From a checkpoint of a small transformer trained on Wikipedia.
Size: 15 layers, width 320, 20.8M parameters.
Architecture: RMSNorm before and after each block, rotary positions, no biases in attention or MLP, tied embeddings, capped logits.
Training: 903M tokens, 13773 steps.
MLP neurons of a small language model. Each row is named by its layer, matrix (gate and up: input weights) and neuron, and shows model dimensions 0-95. Each number is 500 + 40 x the weight over its row's rms, rounded and kept within 0 to 999. Numbers have three digits each. A neuron's up and down rows have the sign that makes its largest values positive.
After each neuron's rows, "fires after" lists the tokens most often just before its 100 highest values on Wikipedia text that the model never trained on.

L5.gate130:559506536468549496407472467441435549490525572460548480534596480572530558435495520521483473497558521527464499495540520502408514484506469541455478506567571503494467486488542479470483493481456490572543551538458520541495449563463473484511497480483574514563556454493541526503572468495503463473
L5.up130:585508499518508515488467514529579483505499497530532570442516534443500501410523447504578495504491477478447425520485479530564556541440448503466585543536534502526468477493490469500496472428555584492457508509537547515483552538511500455571473534432509469496475509461529525533508508568495449508
fires after: "1", ","

L4.gate667:495509469518580431451488548493560459526450551447468378486465495483476537496459523446494472504549474484532543500474499560524518482527525468436487441485467443416539528510503489539493525517473498452573515492507471448537476510541509521545556553499496447504437502518487507470540464522480511507
L4.up667:431462457526530511476527519601537530439546548489533452449505568436506532503454507397522510512576545455523522480525489495451510466473513461521517452521490506488510529459531373599542580538481556480536478461523474487508497510535523511560405513472474493478530466509454484462520434459412511472
fires after: " |", "|", "==", "-", " New", " "

L8.gate525:589485486491540557590519438503480472482531497573461502533541459610516516475522478542482503486507468527499519464529429494463556474515479528555554438584469482483485464529534533520535460454414544499465516509541422574542508491423528481493517502527510562503516591486505511463480510524523469552
L8.up525:496506514526508542452412486539500509580430522445545478518568520475518488565493468459457529542503456554482522474503521478527476434442528543506484487542478440516522447432503514491364435468443545442463479485500508531491461434465496527530459419563502516499512500537542543473510516540526464472
fires after: " ", " |"

L5.gate63:536501490539431448528455634485491482520525502533520519466421526461483384544448523501489469520471513492489465502489541546475535549400513513458587462489459502468557503443523530479472517410526578524488512606482535496530499479455430498545510568508520518467482495511475468535506561422476571444
L5.up63:510435612554463480573474522492474520520422477492415543495424504408498513526490516471550441522559547481442465517472445533473521554422495458449522454449489502459519602451506489475510530459482532470543518499459463465586415484524468460487518472491489552505554556540544472462554481479478552483
fires after: " ", " |", " of"

L3.gate305:537538551497473496438445561523470504524478456517507476448538527557458436489464531510475491571478521534517523472533522528520461489508556511517489479475468453435510404457526575475556454504474452511454549501522443558528465434471490509478519555493501441514527380449498525466494522540540489531
L3.up305:529434477527454435488499488443517411465499537428477447398495460539512446488521543446530502521602541577511519559501574567429382510567548450509496446476441505483546460477489512486496463562509476500422556528483402471464458483601492501514503510494474529510509447478529476465454486543503472488
fires after: "\n", " (", "-", " |", "K"

L3.gate172:477498432560492440522483452503369519493529501559458483501501503538475538490459552454507466491564470497537590502464459495507451453485444521514499523565472495453508521504479520481515506522483432542476525463388455513455536562508487515513556418431517494429484518473510504448600429480489554436
L3.up172:547514515540493612514537544511505467591552520472446449467526532552478477517531475466506431471458460491571493524501495462455519594493523482434516526493499487450475506568493500536488520477484512404504458478531511485510556528529440482535529465476551517510582436497545505493500467488540487532
fires after: ".", "=="

L8.gate688:554522474494545523548442486412540486497495446537519454491539437538501567498550515408522452536419527472527535494470519536479473530507526506461477518508543459463520368477533450443558485549535513514519548467474499488503533560451598507456489584581405585446484472502459517484490425441522561496
L8.up688:478482464536444510439497481441528541483483503450572430498564514448514513468518506450469489475442473561471500493484434496512532570524508482440468570466511462543535494518509477482551541572436521509480441492457561484526526482535565527481465521537472523453512445577529429571514527453482506487
fires after: "2", "0", "9", "6", "3", "1"

L2.gate272:492481464541475481510537489565477528422499454481441531467442525532474482501489556560552479483501545573513474414544499445534494475471484504457491541497582448472474521504478462470519478497452593526541564543530548476499516449485488554511553537495463527512562535503509548507525465495509482568
L2.up272:499509496474511464537529463479465476519514471513475564452488559507533450475493496530564521518481462623490566508524486451557469450456474525483515516449531470447470530542418455422478491551503490538573530567546520543494537410501472547510516526536529494517550464505505485520497516490552517509
fires after: " ", " (", "1", " |", "\n"

L4.gate766:509507462522529541556478494531485477498528510518471545450527491495443494519493514466464397507533548468445517514498537556525492503527451451565460555455430543556486578497519471554473525471564470458422481451498493495529581496539483470503466541526507515537460528522495487534553560518474516513
L4.up766:496443611455515515566432462438556502444560476573444566472512461591555517537546533425464418440500559441555444507532548492496495505533475484496534511465532477540483509595514472469484430518487474541452495562472544549462522513508464494574445568441540536488511473553535520504525534544472541544
fires after: " in", " In", "ed", "In"

L5.gate8:483452502468454545482481532494475485481522475489518448580518505487499609522502520414512562431493520524529600480574422467517493515499472465505527504491485493461464509496506510578482560458440436523479448552471481549518456527532433488505503541501520493543468433513569606474496469477445472494
L5.up8:537484504494489523582525527427473484471476526531488486525531418518555553512510546461525472525482491459536504506485481545500473478583484450427549438411518518517467493432494454570581526498498476530462496487512535472463484525486459545485531565491455494556517529497540497390591535518508555517
fires after: "|", " |", "\n", ")"

L2.gate387:557457536483500482434526498483493491490414450473532508501500588498471459459531449513538512489420463458555481556481484564519506475549546561467502550523488503616558514488440536493441526531523513450493485492484520457450488515535509511475568486440554534567567464446549554490530503525449429440
L2.up387:497540479554496525423455467489469543462475484467496467478534543547520478497512437485482524509492450560535521521443548477563515421564550514452558557513526495519541521542465548512423530552536571410433528505462581508457505514542500534418510445489556506586573509456520515489551488510484496448
fires after: "1", "9", ",", " "

L4.gate400:545511515472420542462518488465554471415483484489563552474519501493543440534479554501496619487427484450486519492456579492616500442495488482504520461494476477525537539414498557502464510573455471485530451527575513522498461535507506501488564505564486534568498464484456535477474501534612492513
L4.up400:502480465521519450532557519515488475486453478530507484524528482499527565462468499425474528427497562455470501487457509398507489514501473456545533520504468447546472471515471560487498493471491537551485512499524419495534439503423497538565510584523517492429523472520556445527466542508461488547
fires after: ",", ".", " \"", " (", " and"

L3.gate123:461496546550506498568561495501426517542474516493499484481542511507496490491461594508507538538479439481538437503443462541509537563506460494434411532534483524448482472552561507452471470514497499483533497551495478493583556490579584519497522568498529519507506499462498500522444477460403535399
L3.up123:460538499482572410512481511460464496543426536437517497507478440504528418503550512503480493474429441519513447489492456464503474494533468492442490530494421529533513513553563541489499463591495461456507471505551540465577556519595445531441536524498524532508478480461490527549462434443526504417
fires after: " ", "s"

L12.gate407:567421519491511448528515528509514484500500519432492416487483423442429446499512462507552535466567501503525599503573505542510596470472508457501494553472508530505495530510569528500492533477467514456448525521480506463538544525525444534494448463518424541477515442514596479480529497535480486408
L12.up407:548551540453453493541492508516509555504484510514432465431492414472494484507531478512486588555537535486446512519556497452479500513515528553482438487409504524602467535508507536514461516455505492480546453460520428506509379415547478502511549485520476491598462435513548514558538482522537433499
fires after: "2", " |", "1", "0", " "

L9.gate656:520549502429492461467517473486523509504607501517470431491520540526462494534535532543440465571456501504525529445533585533464549509435481448536594462477460532528478506505550447484495545577514510530439502527486566475556603563446513433476457505483559505514516489496465513502533481489458501520
L9.up656:508534480482510413454463539488452521483459487581489462509500471544479543470484562456508529493499467533455517457492492479478507446545509488465469479491532527459515511428546484443497496474457517510477462540488497512426496525552486443494453462549512445484526441528532521402440526523483512514
fires after: "\n", " ", "2", " in"

L2.gate156:479543547623506494518470485457461490494510497491495500470508524517483570514473504479473528451425457455567505496467402505481535517523490565509561519497496555495471480472474511475541513465508517524483559479507456478515498456473533516521475509478472554444538458498551491543503206503514473553
L2.up156:456509527499459466480524491512474523464533528482512531532469470493467428487518486504497456527518549463512492586535441444461473495411444458542448542557509417519491441556507504527491512563498490531488535510497558485475570455419531451504519456461514486540519556581533545536516483491540526428
fires after: "\n"

L5.gate350:534459548470530510501506505500499479463497449490473379529571516502521430539464465526456461529534555505575545515571475508520449521514505488474477587551504505464489547504517487489496437470469534515475498514441472525541466549544404496466478498505505511555566520531487504468552529456575510533
L5.up350:467444483485479558614504552497502481592536537427538480472546531456473516475535393528452522472500489453502486528521481546464513462481451521494479476460495462571453466518485518491480533511499509478519473425558509531465479469532510484503562497538540568534487447497465476480584483487551550490
fires after: "2", "7", "4", "1", "3", "5"

L4.gate535:541567522422465458485519461517472497503489479516502515481544535508454529428554455517516533500515538527526506583507475549488522461427504513427506519478537488493498417493466480463550489486537542546484540498444476500447504562493415496475485577555459447470485438519526461496549501541446493484
L4.up535:478486449460521481453436482587464565466485449528535491508554476497488505484578459520482485528489519533591485552506507514454467505502487457484526539479546460498495483493467564482564541532457539475486441481463451486539520576492462457467472487535495487544458480457601493492506476479440490581
fires after: " ", " N", "N", "A"

L3.gate198:451421462492439479454526425469485548507542452514498483535508525475547492538503520455510531530494519507467414514494509504492455515553501480565480495514454521572497493517502516538494435491589556517516476511469581435584508506574461467485474453463494477470530460551481536494520564491485489548
L3.up198:482420499534459497477499423518528512458460532508482476524502484534595501500506477440515508526467525466509476496536470462415487445559480510646466500483472531520511489525511450542580485527526528547534412546408547484578503547561515464455482462399531444449489556526500506478547488514526452467
fires after: "\n", " team"

L5.gate326:559569471496540473458462474558467550466476525534534478549537567478551486487535456489449514535563512497522491440476481524537537501569529538487509470447477483582534496500539487497489501503514555515495505510550459526558592434495484422516514485437513423454561464499465516500584544450540559522
L5.up326:492495585530531493491528529497487524415471450536519541456447486463487460488512475546505491503502518509552483516422478501515478545538513514573481497523468545581436496489533422517491513583419491523539500456549493494481570458509504509510480528532592461443532491453535528500495465499520523506
fires after: ",", " of", " and"

L3.gate812:544490504568475548473467588469472502498502496417470526431561496534543536477503476450578482517524499566453511486482513474487452438556475460476526465495483501523437500547510502475598503495448496497543525494463492533544510541511499485465539544455476540465544506552479549486538561508560437454
L3.up812:551494545575445579448486483529542539544494484457466510467445544526512476470500459496517465465481494538462502489473494516513411433493492484450510468491419483493436539520497579517530487525507524500444555536519536461545551525505467494605462595487475505486489521463536521457550469517501494510
fires after: "°", "1", "3", "0", "4", "6"

L5.gate550:453491436511464548463542504459465517547509475430445517453510507554504470472538472519532507480510503470533557529496451521540446520493459481460456535500546515544519443533400510535470558463509539490492519480503499430433518543539526516490496449523510541564497473549425433521469511448565520471
L5.up550:440522502558493475530470495543516431473430544581474449550470519543587523511479472522500507476508530500487506525447471508490426540419593541547495430554485483519531493528452450549522520450494567549503477573524484473568507503486423550527486486494406555496443551528500463490526547583462443465
fires after: " |"

L4.gate284:505492520487538477523548488501502537433510505518513557480501523518485520514506454558506426490478570444535504548486412526517407507513540555410471488498461502462518519510475504512500495535569491449488522513495440549464550537451465493471501541432447552525526467488460450479474451496418514505
L4.up284:527582571538593507479525504512465463556568440450485488476458553485540501471539450544532500427430507534483489466515467505531477459536502519502493502485527439545455538537494497446447494466499519445466560478594553534593504506464496513536526492521526541519556516520508472466427456545415409502
fires after: " ", ":"

L2.gate1:504510515534503535561524511544482473497533463462483476546459498466500468502521493494501458492520475508506467498484365492605507514551417455457507548561471478544546534480516515558466456509573446469408494408462481472517494478503482434529446411486517441500511452443507562529498547527483428541
L2.up1:493437505471492512577473517528477460518507472428475510506525535487499454467497513509542491548560527546503473480449394535526456462560477465485507534513505469472495537538490500581512528513608417460441491417479460527458479468490494434514516396450444440550550355484534512546474550548480541536
fires after: " ", "o", "s"

L2.gate16:511532505474460548497455535508445459386537499535472492463489523554499464485524582571428520477446519465512487541492444513486470513493541532513449488537449534556513462486467535541490504444469540484446470603566481517483477457499506453497512507513578482511480452410507474533589340498522467512
L2.up16:452531552479488511447499436486569527564551489494480543542650498494496491521495505457500514535456504550539515497450485457436485463436486550481516481512479489480531509529456519510492509550430515530439499501465546562543545537505505518490567509590563459511494490530490454552539484479512562510
fires after: ".", "\n", " \"", " (", "s"

L9.gate380:461428495529564509476529458490526492506506500427443538523576500546442467475438483500467553526452549488512515511536566513460519488524517510468430450556482502525518447505527448499487488489465529392438524512457539462532552485502470501434525495574438582499473508536435531470471483490581530466
L9.up380:518542499474449563521491500531454491531515544506478533464473535486515492453560513516524538444556548494558433498507585532501447518500478477537560502469558486586463481554489461502483501509530463500467528503548515448535474480602564518475520476558515470526540518562491428523514513530493477518
fires after: "2", "0", "4", "3", "5", "6"

L6.gate600:572433510475600432467515550525474565479468432477506484529493541514425504526477535509477480491450456475457511483485541539545510467485443475495486459455444475553529531482502517479505437481504538544555444494484530511444507525526428614439552496449561548464486490509459483423540433485468522522
L6.up600:467551548568457496534531457471483491525562489536504460544497489456551483517505531551599470554478464454448513512533560451563517532528539404472515499572554399468498492469480480505478546477455484480493485552565554517473507553546529471492528526498444536459489482482529524520497464493524472555
fires after: ".", " ", ":"

L4.gate204:485482520476438464581573507473506479498511436430531551496524478502496509534600554487494509520474524445531458510457531550546526483497440492457459472510533481483551501514530426543435518454471488512563415494576522491434496528522479464496500461527477483495432399527524484560514485491509484474
L4.up204:463466482492457472464536469450532458484495477441547483497482586507537438456470508442499553528506498479471536544429575487421455481579411556484436563493416482509468459493478395498474489497469551533512503474523426462477419415511501515436538549410567530446492496539568540471471501499453496497
fires after: ",", ".", " village", "4", "6"

L3.gate541:416489541521462486495480457531461504377475468425477501417497541542504530499492603549472516419453444550539525476559433487554526513513568499556537466477555557499486509543521490500472572427470552505482497472505449445532502473566463548461522516504502542514486497448508507483539320510457450484
L3.up541:499584481475471469475504573529450516543478464539451485536503447521497504548529405537539456552475469500495536493455513563455508439486441484474449503499487478542468489495461537460473485575508498423443526579538523537483565522474522468521485494570470534501522444501444446559442533549510450423
fires after: "\n"

L8.gate516:509427577505552509533503502411572483517539510564491573458538473589469457514503501496492514469514486505503511487457546477493596534535514512566468543476519461511537486530484491462452523499468555590552554545526494519490404557464553481497502556535561486502525530551545517477466563512457561442
L8.up516:515514527490425548538465524541503477470443599481518444510538440478431573481530501488531461454472555520503516432437567486446530506522548544577513446522514456475454550511513569523514377563482509503449480475517467503421529502471518461481427452494475473498519469473578476493496456480487470466
fires after: " a", " (", " A", " of", " "

L5.gate225:487414530546510522458479550489493542505528463456468441562521547505485520486442423476486536539422537554511409556410506454449546526452560431502501546465477471535445440479475490563502442544513495474402395533534477484491501485492480451513505438509530513556531465521560531484444440456526568525
L5.up225:494437506591481467526457453451468601537519512497511497481463488501535511521493565444494491506492511448576464488456503529433477426556558486505562498484518520498471480523500579495589520526491527464459434536473484492453524590543478484463514480514500511449576461519527565473481484397441547447
fires after: "\n", " Rank"

L6.gate231:501440504535494580443507482436467510468460414516526533619569500459545496449496512503479471519455455514515493499554509488535532506462546451519522508469484576560490487467534559528471512426519531556551513553534513444549502535435504506490502469517501500544444468568458534524547467492436497518
L6.up231:493455472513491595486532496481470498493499468469502481511491562535533493473495477489455492595536582510494526555534461438580478491561451535562474476472543447489519534568520534494526530548490556503458483414496510488479523468396568551463579508484471547438543529587569526494486476493437564485
fires after: " "

L2.gate56:510535442522496494414574548478447509520442569473487511509489551484517523441463480481504507522444415544507446482549507501514548531507480508480536532497462471494480442494397539483454438518577442478453468500531479458500458523503511465531544499539546504507558488527529533444539457473556613508
L2.up56:503530440528452509413556545502405544493427569471478484514517530474518514471465466525486447525492438564521490507545499475504519446519460543512500491514468466494464405481422524500492461528526473469443464580529480458473503502522467475511527496527540516515566508513496544423540405471561604477
fires after: "\n", ".", "s"

L4.gate825:531559480520474497446533502446531512409482506424537458497478456470558516497518553498498474552461493587492534472461481481491563509444513474561494467499518554492473539510477495522552561539574501490453506478469485536505518524410517523473524431514524461498453517495548416461460580454499516481
L4.up825:475535580573579447439503548478575472514469518513551454536546498490518518491516509505508513476519493502406589469502512483513485596478420467466460494476448469554574533531424493529462471516532469570541511448488479500458533548540468459513522508504469357408545475484489460469481471521474523475
fires after: "1", "2", " ", " the", " Che"

L6.gate776:503536528523428569430500479493425462518481417471612522460526468505436495415545521560542492544464496549453502442478517505533501549504491529549507568546463466500511493501559502451475514499481505514470518466535529497473478461486503460458541513585549479475540437468539483445536412550557432460
L6.up776:497549478504506492527505526513480532427407482513546520439517479487503413526554444534473473565477438498525487464479548486482512580535448502535492511498459468521529491515498522447437533573495513415466487544513481495498600451489446434560518489467533477538481511420531431486485450503474522455
fires after: ".", "\n", "s", " ", "0"

L4.gate198:493436485530495471522556520462525475452450471486437526510505509500422471468547431549409500454510569496519501511419556448466472539517519532441541500467492532484510507499485539456436451532469501538553571480511486508464452431545461481483584469514433470460495467514497566461498496470421506549
L4.up198:519458500522490555553489530544537485444485470590458505480429479521410555540470554486491461516508487432489424538468486465477500537471538483423461458518509498514399484543501515490489481498517535489498551548505490477486510508493550474448527453489519483431512539545489511538542529500529549523
fires after: "1", "0", " "

L5.gate279:514484375388473501494504467485464500519550478428484511495541462529404489460508541537452557508490540520550536529542532529517512537559521447470479565463510451471474491514479538462497453459427475451487522490493471443434489468471434471446504500576490465488539506550464458511439504473473531431
L5.up279:538557466475430502519501466506490412561493460450525466475544429535455548484531498538439495535519509584543524508514481534430562482504475454568448494491549465537560488531570526533463479423444537410487566444541516496560460529536480456519467462534452487533567508529507421531489426571478495478
fires after: "1", " ", "0", "2", "4"

L9.gate435:533517542434526497560502479461469510539501477490536459529540442562530477494479477467440472610495566502502442507558502475568483454535525459487469491554543524461511522427475527454476517530531489501472481488495511500485511559425470527510507506487557439517552464569537561505447463554502500500
L9.up435:518555522494484486567473579477560496507487519510549434506540466546495459490503531463524567513528509420456463538446578462493376506515498465510489406475466554519428426565463481473449496495544515448537502510476474484460511446483561513440487436539512495515451506510523481500509470542485480453
fires after: " ", "0", "6", "3", "8", "m"

L6.gate654:451557472558505556473515517479500519484542461490559501576503470518541449510514436466545453510516508534534424509488560494563524457588554464478564502520530520444495461538561469529443481450516464493522535494474584468523531542495467482460486449446523471545534413432555472511526498493402534393
L6.up654:491536563539508553496507471453511445478476603519476584529510474471472462555471526480489512440527525531453520547458421479617521512469428465502504528502461480512548536463505500411477608523456521496490487496504432487551479539475509520543575514493471539449516480588453523510471480474443414507
fires after: " ", "–", "-"

L4.gate770:544484447523490446508497484506388566526528578560523500517527483519541492482511519515447438488474461422445467548536485492497544481550531519476513461473418473551568496499525528461487466468525478507516527466536547514518563494561521446494512548471512480505517525532501539570619453495500529521
L4.up770:486550572498503532519467470553419471503559510481548583522450462528495568509566488510419444536515468500432454608520509505488523496501487479392586497522489526494506498538546517472518537559469498499464538469580444512557525453541443566498454606464523460478557451514464467515520501422478481559
fires after: " in", " In", "In", ",", " of"

L2.gate755:485449540502476528453498493508476503481483501415516523393500519538564532500528590447501473502487549523547534498490500543461497535487518537576536517485515504508452506544559487448546578514540409532525587554466444562490496495524462505494581537509510539497531408474527488453532392468530504510
L2.up755:509523544451511529489453528489529451456528488577489450580510497503550436457510468507494534454491512519554526499533471481514515517448475458534469505535525405551513551533488528533582444593483555433535505535523533506490537508541435546472474512394500531459465450563449470524525537523507531443
fires after: "\n"

L12.gate218:546492496505500470543523434563533517493515494539443486460482429544521457515476479533463546478460488440491453534514484509477604508542510511453475510449542474446526521398430393539466467525419533491565475568488445522532574498545389536454512451499531453515483496486466469439494573473520548563
L12.up218:503467517459508519489484536491569582534477511486554504382535416498505483576535501462459530467533439523486493507476499502497485545516518507491473490586459533389533516498521490491423432549500556519509535536517449492504445495484479534547450478519535502533460547457433529506591600526459452446
fires after: "-", "\n", " \"", " ", " (", "'"

L6.gate85:532546522467448489503510454520502530466463492495438515441484497478454445473494469536574510451500544462481560551538455518510555520507461458451534460506516556526510528507475515509497486535452466437539456462394522445474508462498511472490526458520484472492508433520471560460510501461510437479
L6.up85:520506491496449468514486546528463515579500464489437491501504492413418464482489473556468477534471505480465502499497474477462509507478499401451531508517491512452492583475495541496499489551494481426496575505510479505581456527508510494504511449482528444530586554498504497480526482462483546436
fires after: " "

L9.gate792:535490474475531576541568446463434475513462509521571497508522526520489527467501524480530455527539439511488516507509481482540521474513551457533520494443529530477533511513491605548499540514480443491463514479532509533487501470582513518519497441496502457505432517537426505517443484494460447472
L9.up792:492500492490518486527509494471547471571543512463468515506503538453468548534557436499484507551527472527449466567495539443570533519488498424476506552538505438476479457476479421558448505481539466551525458503495541554535498443479509508435482460470503484543480429523509476547515500494463546499
fires after: " ", ")", " (", " |"

L5.gate15:479547483420602582524545468456499514466510527542493445503475387476506479549587515558528481488511459526417556542511502488490486500487490463530512402567471455483518476543530499545531494430492469500478446471547544505449489440468481506497509516484482503557505473379491490539509471504557551568
L5.up15:493489435488447508573519497535516490577521472489565441501489502584498495523506527453531506478601522461459506480514539452432542490531496509533452505526451536519482487447529538489490432506470496544543477457479486485495503500555583466451518471532591518449582530458507448410466494537474507470
fires after: ",", ":", " of", ")", "|", " |"

L6.gate253:532435521500536432457520522471435502453474549525505548492535545503489470554530454490480442465479479431477505542525527507496462446460540477438550547542468536501476553481481551469484469515534496486556457413501434449514530523405475501489559573541511486386477454595499567558431401486461539502
L6.up253:506467491528470449497470423483501546486433469490582503481481572407442509529502479494591535504544557481515435536429453519485483553546473501466494504474535504532433465562492506479466571488527505407538505431585508490488527524429516503427518482579487536518540442550561549561463547554410490544
fires after: " ", "th", ":"

L8.gate388:477527569520566502547476493519461520425495497578427546539547504598476450468509485490460485478468462559518467505453515499511590556497561479528576476435522491530487450527509497549574497525520469563507539528508528552494495487472523474516484445496482502538570582444478539520542426496492521465
L8.up388:533508451492515535498571475514461500455546465500393485494547567521394588511562494440526574456492543509508454517453464474492498534448437483469472511481495517544470482505520466506519447498502532515487469488407552528486544452500463546455470467487484499561454487521514553499483483555476486435
fires after: "|", " |", " T", "M", "-", " "

L6.gate273:482493480521587475570540588482470507443518588478466483480512451402482533446522543481457481412507515566436488537452459492456508448433506525510470457504548484562524496457425509550502564433446472516540466453502502476478505490468469455488562534530464563407610504498516476484497497512415471461
L6.up273:503463524557502516590501575550560509540540474484478481526438541501447436406495532548473517476477506532560478538494475449534491563503588440480530492510476470477514469513415442508473549474489524480526512440451508513506508530459436490541531538522541524413494579471494589540554464434459484514
fires after: ".", "5", "4", "0", "6", "2"

L12.gate438:492508470492529486458448487508499514526455483508444513479542489480466518516407509440476501513566569499425488448558559495495504480398488441456507512505479454521503378546541437415480473506454542498507484426476583489533515538475499564511483432525560545524553504475500555467472469523432491500
L12.up438:558504598518532500532516564483539561486437490513462503554521550503491551518528527438467483522488575523528511442572472484468476461491478527473433547469484571549507480426513442508511483559513512566533559512486485452491515584596479529519455488432494496568374469490557527478497490520539472518
fires after: " ", "0", "1", "3", "2", "9"

L8.gate739:461424507464532545551493509527511559523521538535448490406544452516508481471547348548482518521560502466545458487514455474514512513484464491410552544524493444527528477507508550465463475493509511565478446489501470554447515477472549513547580499455461478518521495512488603450516507512446490479
L8.up739:483553525478499415516530456564468549507545484512509465574475459473492425482550479489488498517550476466445471505424457489515473492488529491389536477462457544560460425473496506493483494546412530496486544518539436481470512445441457440492499411465448535532459496471530576491463537546533491462
fires after: " ", "s", "B"

L4.gate739:432488440526520506475484429481544486488543520563453480536431450529490519573447520479471504465532494522444521405479423563530492520571550540505531529484472519506466538512551524556485493535471501481467543508535472526470513448550483522462511516510477565483406529488474452469590419512497529500
L4.up739:469545483548465516471465443463509500533560461519463475491492447457512555522482493477551516539543466558440503550519444466513549547432511478472516525430433503456468436493463504530429498551483479462445525477489476548530554433481498483563479455490469526469461459532424521515554437420502516448
fires after: "\n", "=="

L4.gate395:507532530462413461504396481482456488447529449483569492416491523503446479435490457484539544481474538531555584547458505580584469403536521471454495511530497506485493465490527508509500490514463501485509506545533523504453487521473440552477529455488566510471471502481570516539555579483472538565
L4.up395:518516470398527488462525511508493469473448510516555511470549502523470555533433492485497554489433506581523634542491594573448516521487472397495521544488465513525518472464530493468500531440483575481397524571512453485471495495477520518456484517409455527449474556554532528541452532468516548532
fires after: " and", ",", " where", " he", " was"

L8.gate620:495528445522560538452513505489518517368473446458412539454501570574455528506504587447432468518553546567559526558472567571465444542512476442509481512524516422459547488443509486492533502436519482533506560476508460444494499538513508481532497523495563517570466442538532514453519417538493576471
L8.up620:512511486507375530539519495532527465534493488532593472492432550486439414504578468488499537464487502489530518546501481403461495514503629524570431505448504478520521498490560494416429593516544494499492514480480447555441457509525530497542421479511506499476504476498524480439489471500476467485
fires after: "\n", "==", ":", "-", " ISBN", " |"

L8.gate601:489518487445446527472432502579465499519532474552503436517526507533477536532488463509560441628480553467444542508465491515511483504538543458506485575487532488384570474512442524525504526509554468550512423500483500591401540583455429464495504436525520482458557462582504440477492476489474539479
L8.up601:469437474481479557528487527452499484554521562480444544542454529570478480505457527496476485523521542507491495561436501457522561470521489510449514513468510456507549597499442472509447408416533490563578488442503542606479451474462459493569495470538490485476573516530456498514505488485507529416
fires after: "1", "2", " a", " Ba", "=="

L8.gate532:467474498468538458461511509471491559505515482507490552468572449407527469442543486463510525439499490480538481540483593474459501486540539553507471556460484420448497511476469498541464574528511418497525476540454552505516548509494518442475448481404540553464531545531544495496460538523465469432
L8.up532:532456508496471505454480446494495405448470453560539539452441512452461476496465442565529526487444534525461498490404491459460450545446559500523475500558472510491446500540446537493552514398466515438498454484478481406514543527576415512484447521514446517399590514592558491468465585511509459496
fires after: " ", "–", " |"

L5.gate707:432423458546503531497508477493502453463499516531516482527478470479472473533529465511502468523413427485503477537530473474472483557501422504506530452520500502437544518467537516486508469464468436495478527447595541480523514525509575471502541485423461489510501498510450504487467449510443533368
L5.up707:483523549465533531517484554450508453456446542496390438509481464512509490571475515492501488466522499577457440523527477482498507497508443511548500532459459520437584488565507523485485560479489497506417506608476519435545453545560445517489446505483524524472504463538456496519553561499482465529
fires after: " "

L6.gate739:482560519482419503514537503540458524456516468502502423506523509499556536514573540594517525498499505564520503581559525494434574443535528546472550560459508518496473450509532506469487516526478533522563513489509497457481524554547451414505509488526542508515502584428504488561528555478502480459
L6.up739:469568576496454481562469443508507535485546563513487510453469446447567484435488507472535516518459556588505458495516502539529512441442439452496595474393520483468484543512457534562467530436480485473487489568494560511487570597506411480507464453443550498459446593475535597547478495508549479441
fires after: "1", "2", "0"